{"n_layer": 14, "d_model": 320, "n_head": 5, "n_kv_head": 5, "head_dim": 64, "d_mlp": 1280, "vocab_size": 16384, "activation": "gelu", "norm": "layernorm", "norm_place": "pre", "norm_eps": 1e-05, "positions": "alibi", "qk_norm": false, "attn_scale": 0.125, "bias": "all", "tie_embeddings": true, "parallel_block": false, "init": "normal", "init_std_qkv": 0.0273, "init_std_o": 0.0273, "init_std_up": 0.0273, "init_std_down": 0.0137, "optimizer": "muon_variant", "lr": 0.00161, "lr_mult_o": 0.875, "beta1": 0.9, "lr_head": 0.00906, "warmup_steps": 200, "schedule": "wsd", "decay_fraction": 0.821, "decay_shape": "linear", "final_lr_fraction": 0.0, "batch_tokens": 262144, "seq_len": 512, "doc_mask": true, "train_tokens": 1312000000, "steps": 5005, "dataset": "wikipedia_en"}
MLP neurons of a small language model. Each row is named by its layer, matrix (up: input weights) and neuron, and shows model dimensions 128-223. Each number is 128 + 32 x the weight over its row's rms, rounded and kept within 0 to 255.
Before each neuron's rows, "fires after" lists the tokens most often just before its 100 highest values on Wikipedia text that the model never trained on; "fires on" lists the tokens most often at its 100 highest values on Wikipedia text that the model never trained on. A number after a token or word is its count.

fires after: "4" 24, "6" 13, "8" 10, "0" 10, "2" 8, "7" 8
fires on: ":" 37, "′" 29, "°" 23
L11.up352 [138 134  97  78 114 132 106 124 159 189 192  64 194 121 114  86 118  90 103 166 148 129 144 131 118 168 137 127 109 142 130 129 125  68 112 142  94 113 118 167  85 157 170 195 190 152 143  70 189 141 117 140 100 115 156 110 154 127 108 173 137  97 162 123 109 171 135 156  78 111 101 144 127 146 119 133  99 182  86  56 113 135 107 176 144 135  72 150 171  99 136 132 171 144 157  81]

fires after: "3" 22, "2" 12, "5" 12, "6" 9, "1" 7, "4" 7
fires on: "." 55, "8" 15, "9" 11
L7.up596 [117 153 138 133 147 169 142 154  98 170 147 133 100 154 163 159 101 130 148 107 154 125  78 145  83  56 181 109 170 133 100 151  94 123 147 112 103 185 136 109 131 109 137 145 105 127  95 120  77 103 173 222 104  84 153  79 115 170 134 112 149 142 159 125  81  68 120  50 118 186 169 112 128  81  75 161 115  87 133 134 142 181 156 120 161 154 113 157 144 144 119 117 142  50  95  80]

fires after: " " 47, "1" 9, "w" 4
fires on: "1" 47, "9" 9, "-p" 4
L10.up920 [116 138 116 138 121  81 164 101  95 105 113  85  92 127 159 185 125 155 129  64 142 124  97  89 128 125 158 132 151 236 130 137 171 157 112 158  79 154 108 136 173 149 115 116 159 129 114  98 190  68 107 154 151  76  58 134 128 121 117 119 110 160 110 129  87 176 135  97 121  92 142 149  87 114 150 160 148 111 160 147 158 149 144 120 159 165 137 177 131 131 158 146  80 153 112  94]

fires after: " |" 54, "-" 16, " in" 5, " from" 4
fires on: " " 99
L9.up989 [ 81 127  99 140  50 127 162 112 148 101 159 134 173 167 119 185 121 105 141 130 120 104  83  68 153 146  59 114 109 119 103 175 141 150 149 113  75 137 130 149 109 160 148 139 142 126 102  98 113 154 133  87  76 134 198 153 146 126 135 138 167 102  79 124 150 122 148 172 153 166 160 113 134  98 108 107 114 103 130 118 147 111 120 156 118 132 169 102 136 121  47 120 118 112  91 170]

fires after: "," 38, "." 13, "4" 7, "7" 6, "1" 6
fires on: "8" 15, "7" 12, "5" 12, "4" 12, "1" 11, "3" 11
L9.up914 [152 160 104 115 121  94 127 101 119 140 123 148 135 172 173  76  92 126 115 117 135 150 164 110 126 146  95 116  96  84 166  78 139  75  75  92 145 114 149 147 145 122 135 202  68 131 153 174 204 123 113 113 139 142 151  88 135 122 114  96  60 140 135 122 187 131 148 159 142 136 167 156 159  72  83 148 137 140  75  73 116 131 128 154 145  75  98 110 116  40 110 159 186 114 133 167]

fires after: "1" 43, " the" 12, "–" 10
fires on: "9" 45, "1" 9, " Ow" 6, " Philadelphia" 4
L11.up1120 [118 141 190 104 210 107 110 111 194 130 168  74  90 120  89 178  84 167 155 111 130  78 208 140 181  83 147 190 182 102 141 108 180 147 212  97 141  70 142  88  89 182 142 161  77 117 129 139 118 111 108 170 111 145 166 150 166 127 152  89 152 117 168  97 111 186 109 144  70 125 137  96 143 130 108 139 123 147 139 120 151  69 126 155  98  77 101  97 154  96 158 131 121 160 114 127]

fires after: " " 56, " (" 5, "1" 4
fires on: "2" 26, "1" 24, "3" 15
L10.up481 [164 140 134 141 227 136 152  69 119 118 103 118 117 110 145 142 115 151 159 134 151 170 153 102 113 129 169 173 162 141 116 138 116  99 136 131 166 156 139 110 139  84 115 185 133 127 151 145 124 132 126 150 174 178 115 142 151 147 141 189  94  99 112 144 176 187 108 167 153 148 134 139 120  67 151  89 140 180 157  74 155 158 126 127 138  77 180 104 122 124 172 217 109  98  86 148]

fires after: " |" 40, " R" 10, "ī" 9, " the" 4, " at" 4
fires on: " −" 23, " Yes" 17, "ī" 10, "ga" 9, " House" 4
L3.up143 [130 124 169 140 179  99  86 155 108 149  28 141 166  71 109 130 112 153 146 144 116 143 125 163 127 118 111 107 122 102 126 174 134  77  82 122  45 124 112  92 151 130  79 143 131 141  95 203 174 103 132 110 123 127 100 102 107 139 141 159 110 142 126 131 147 116  96 118 135 142 126  97 121 113 134 156 122 113 134 164 160 107  93 149 136 132 126 130 139 155 177 175 117  94 108 141]

fires after: "9" 31, "0" 21, "7" 5, " there" 4, "6" 4, "4" 4
fires on: "2" 22, "4" 16, "5" 9, ":" 8, "9" 6, "0" 5
L10.up1054 [123 146 141 130 127 106 141 113 139 124  50 141 132 138 177 164 165 149  98 116 151 137 102 119 134  66 130 152 182 107 112 136 149 104 138  80 125 144  71 143 173 161 157 102 107 178 116 153 103 134  88 130 163 132  90 143 116 175  52 151 100  95 154 112 171 114 138 180 127 149 158 110 176 101 102 172  24 113 115  77 101 121 159  92 141 142 118 166 181 161 148 108 127 177 216 116]

fires after: " " 61
fires on: "2" 62
L10.up1150 [138 118 140 124 105 158 103 108  85 155 121  84  96  80 122 100 187  88  79 144 187 135 169 137 130  94 185 120 176 148 104  90 187 165  82 109 150 106 125  96 153 195 111  91 145 109 131 159 161  62  86 100 116 100 124 151 149 153  69 144 158 161  99  66 115  79  95  85 133  88 119 122 117 128 167 138 123 106 106 108 150 135 148 143 127  93 120 114 153 105 135 163 156 150 177 108]

fires after: "1" 28, " " 17, "2" 12, "9" 7, "4" 7, "5" 7
fires on: "9" 27, "1" 19, "." 13, "%" 7, "2" 7, " " 5
L11.up248 [134 191 107 197 176 183  93 158  98 102 160 133 113 163 170  79  96 125 113 140 146 145 109 147 158  76 179 209 120  92 122 170 134  96 107 125  75 125  97 131 148 106 120 125 152  65 142 145 120 188 182 123 108 143 162 125 152 143 108 107 134 117  99 118 141 117 126 134 105 104 135  94  79  63 160 151  98 127 210  59 179 139 120 167 164 172 100 103 159 117 123 162  93 133 113 148]

fires after: " |" 40, " " 27, "–" 5
fires on: " " 44, "1" 19, "2" 14
L11.up1152 [136 149 162  76 147 176 124 196  88 101  98 102 145  85  82 169 123 128 136 138 172 127 131 125 169 131 144 107 110 126 106 109 154 142 117 114  99 107 154  73  85 133 160 119 129 128 160  58 118 118  99 145 165 132  98 187 142 105 185 112 146 194 186  89 123 149 158  92 137  67  87 120  78 177 106 126 103 107 173 108  72 108 106 138 155 122 137  70 136  86 158 112 152  91 127 127]

fires after: "|" 35, "-" 19, " in" 7, " the" 5, " from" 4
fires on: " " 77, " G" 11
L10.up1051 [ 80 144  79 130  95  96 131 139 160 170 134 133 139  86 129 145 108 194  92 111 169 153 102 118 212 106 117 157 105 149 124  78  78  43  94 124 116 189 115 139  98 129 178 144 149 116  75 141 180 140 149 103 124 129 182 155 154 155 124 120 105 127 138 104 228 151 145 169 128 111  99 142 125  82 135  96  49 165 116 137  95 148 115  95 130 126 145  91 157 103 132  82 134  82 118 135]

fires after: " |" 24, ")" 15, "2" 13, "0" 6, "1" 6, "." 5
fires on: " |" 49, " " 22, " In" 4
L10.up865 [ 69 146 116 149 135 178 186  67 127 129 120 115 185 155 115 106 133 197 187  98 125 100 172 153 125 181 131  96  84 117 145 108 153 140 182 130 159 121 170  95 164 135 171  77  84  97 151 171 107 112  85  83 131 149 134 169  70 113 135 147 196 152 121 138  78 105 102 106 115 109 150 137 193 149 156 110 111  81 106  77 150 127 127 126 128  97 121 141 136 176 103 155  74 133 128  95]

fires after: " in" 22, " from" 14, " In" 12, " " 11, " the" 9, "In" 7
fires on: " " 81, "2" 12, " (" 5
L10.up1144 [103 147 147 128 140  96 101 139 155  99 114 157 110 131 125 128  68 132  98 135 151 124 132 130 145 161  95 177 139 191 140 110 138 155 111 123  89 134 122 167 106 147 100 181 147 161 157 167 149 153 141  87 169 127 159 121 141 121  98 117 106 132 123 115  96 147 136 122 119 124 149  84 145  77  69 139  60 121 200 137 143 104  75 125  98 125  85 116 158  87 130 123 190 131 160 116]

fires after: " " 36, "1" 12, " (" 10, " in" 6
fires on: "2" 51, "art" 4, "1" 4
L7.up951 [ 95 117  92 161 171 167 134 150  94  59 106 153 153 100 113  77 149 118  54 132 110 115 157 118 155 126  94 141 153 194 109 174 129 128  77  78 162 134 161 116  96 114 158 135  87 154 145 149 120 129 148 163  96 124 116 173 121 157 141 123 131 127 117 156  70 163  74 137 117 136 102 151 126  95 127 148 142 132 103  83 158 122 150 136 124 102 114  99 112 151 151 180 136 139 102 108]

fires after: " " 47, "1" 27, "2" 7, "0" 4
fires on: "1" 51, "9" 20, "," 18, "0" 4
L9.up49 [170 108 140 172 124 234 108 118  67 111 136 163 157 117 112 119 141 129  63  98 207  98 127 147 163 115 107 111 128 122  88 109 147 134 122 118 116  80 101 115 122 154 122 132 105 155 123  71 160 127 158 121 185  86 137 146 109 141  83 100 161 141 137 112 101 187 134 123 115 142 182  93 104 110  77 186 128  79 111 124 154 125 114 145 142 133 144 109 100 134 191 188 111 143 162 124]

fires after: " " 53, "1" 17, "2" 12, "–" 5
fires on: "1" 53, "9" 17, "0" 13, "2" 5
L7.up701 [144 132 105 118 112 146 114 115 101 158 106 105 126 162 142 120 124 161 130 120 107  60  57 197 114 161 129 162 160  93 102 118 117 152 142 154  86 110 109 125 131 154 118 126  73  79 124 135 119 136 136 153  99 156 111 188 103  98 101 114 168 115 104 102 154 171 128 137 134  62 124 107 153 129  62 174  96 152 183 143 115 134 136 140 176 123 149 189 104 154 153 147 115 122  81  85]

fires after: "|" 27, "-" 18, " |" 17, "," 6, " in" 5, "2" 5
fires on: " " 93, "0" 5
L10.up945 [110 149 136 154  86 136 137 135 116 117 145 130 161 112 103 119 162 107 157 189 146 154  99 130 151 123 107 155 179 161 124 119 100 137 175  41 124 150 129 151 161 146  94 113 111  98  59 127 181 139  91 123 128 120 165 133 134  90 122 137 203 150  65 151 179 139 141 101 132 142 108  83 148  83 151 119  98 103 131 102  86 132 101  75 119  78 147 143 130 156 124 121  79 143  98 126]

fires after: "4" 17, "8" 14, "6" 14, "7" 13, "3" 9, "5" 9
fires on: ":" 43, "," 30, "." 18
L10.up246 [ 95 146 108 146  59 163 130 132 136 127 108 138 124 108 154 107 125 138  62  78 166 168 157 110 165 106  61  74 116 217 129  76 100  72 155 120 117  59 102 106 105 100 108 151 145 199 123 106 184 109 102 153 124 126 124 116 179 185  96 186 179 120 113  96 104 138 135 130  93 125 138 107 158 140 107 128  90 173 138  35 118 186 127 126 210 126 149 124 158 142 153 125 101 102 139 165]

fires after: " |" 46, " " 9, " k" 4
fires on: " " 50, " |" 10, " o" 7, "Hz" 4
L7.up912 [118 146 163 112 150 145 145 138 124 151 123 146 128 123 104  94 204 164 147 148 196  66  77 143 108 119 151 107 129 107 129 137 142 160 190 124 143 199 115 103  64 137 145 135 147 122 123 119 109 122 181 139 121 157 138 165 143 141 172 177 151 134 158 117  72 139 155 129  89 144 116 187 100 126 135  42 102 129  91  21 137 157 139 117 159 192 132 132 108 149 138 168 153 147 109 139]

fires after: " " 85, " (" 11
fires on: "1" 99
L11.up349 [176 153 193 161 174 109 139  95 138 159 157 185 128 120 147  79 153 129 119 164 175 127 128  90 169 118 167 106 129 144  81 160  79  96 127 120 118 166 126 103 180 121 111  83  88 158 125 148 125 101 100 134 150 132 110 148 145  35 145 173 156 118 212 106  71 159 160 137  69 189 106 114 169 112 111 127  65  86 121  51 125 136  90  84  90  60  89 118 107 119 111 134 150 146 136 195]

fires after: " |" 56, "0" 8, "|" 5
fires on: " " 59, " an" 5, " =\n\n" 4, " US" 4
L11.up353 [192 141 124 129 147 138  98 134  89 137 120 128 153 111  97 120 203 127 123 121 144 114 118 177 119  46 167 175 170 124 104 103 106 107  94 153 113 121 143 147 196 168 102 119 104 127 114 122  67 140  75 179 106 145 134 135  97 119 132 184 127 115 107 124  60 133 114 180 133 110 215 144 159 152 134 116 131 154 108  56 124 142 154 108 123  95  71 165 211 127 141 183  60  92  91 130]

fires after: " " 59, " (" 26, "1" 5
fires on: "1" 48, "2" 41, "9" 5
L9.up1046 [161 152 113 111 120 150  92 120 141 147  86  78 126  60 151  78 129 152 128 145 180 119 102 120 135  51 144  78 164 145 135 147 177 147 130  99 136 170 180 137 128 152 113 133 148 104 123 107 138  93 184 143 137 146 117 111  84 137 213 119 168 165 170 189 103 114 111 137 171 168 154  93 142  88 120 114 134 132 217  98 119 144 169  99 122 152 111 160 168 111 134 170  99 163 138  86]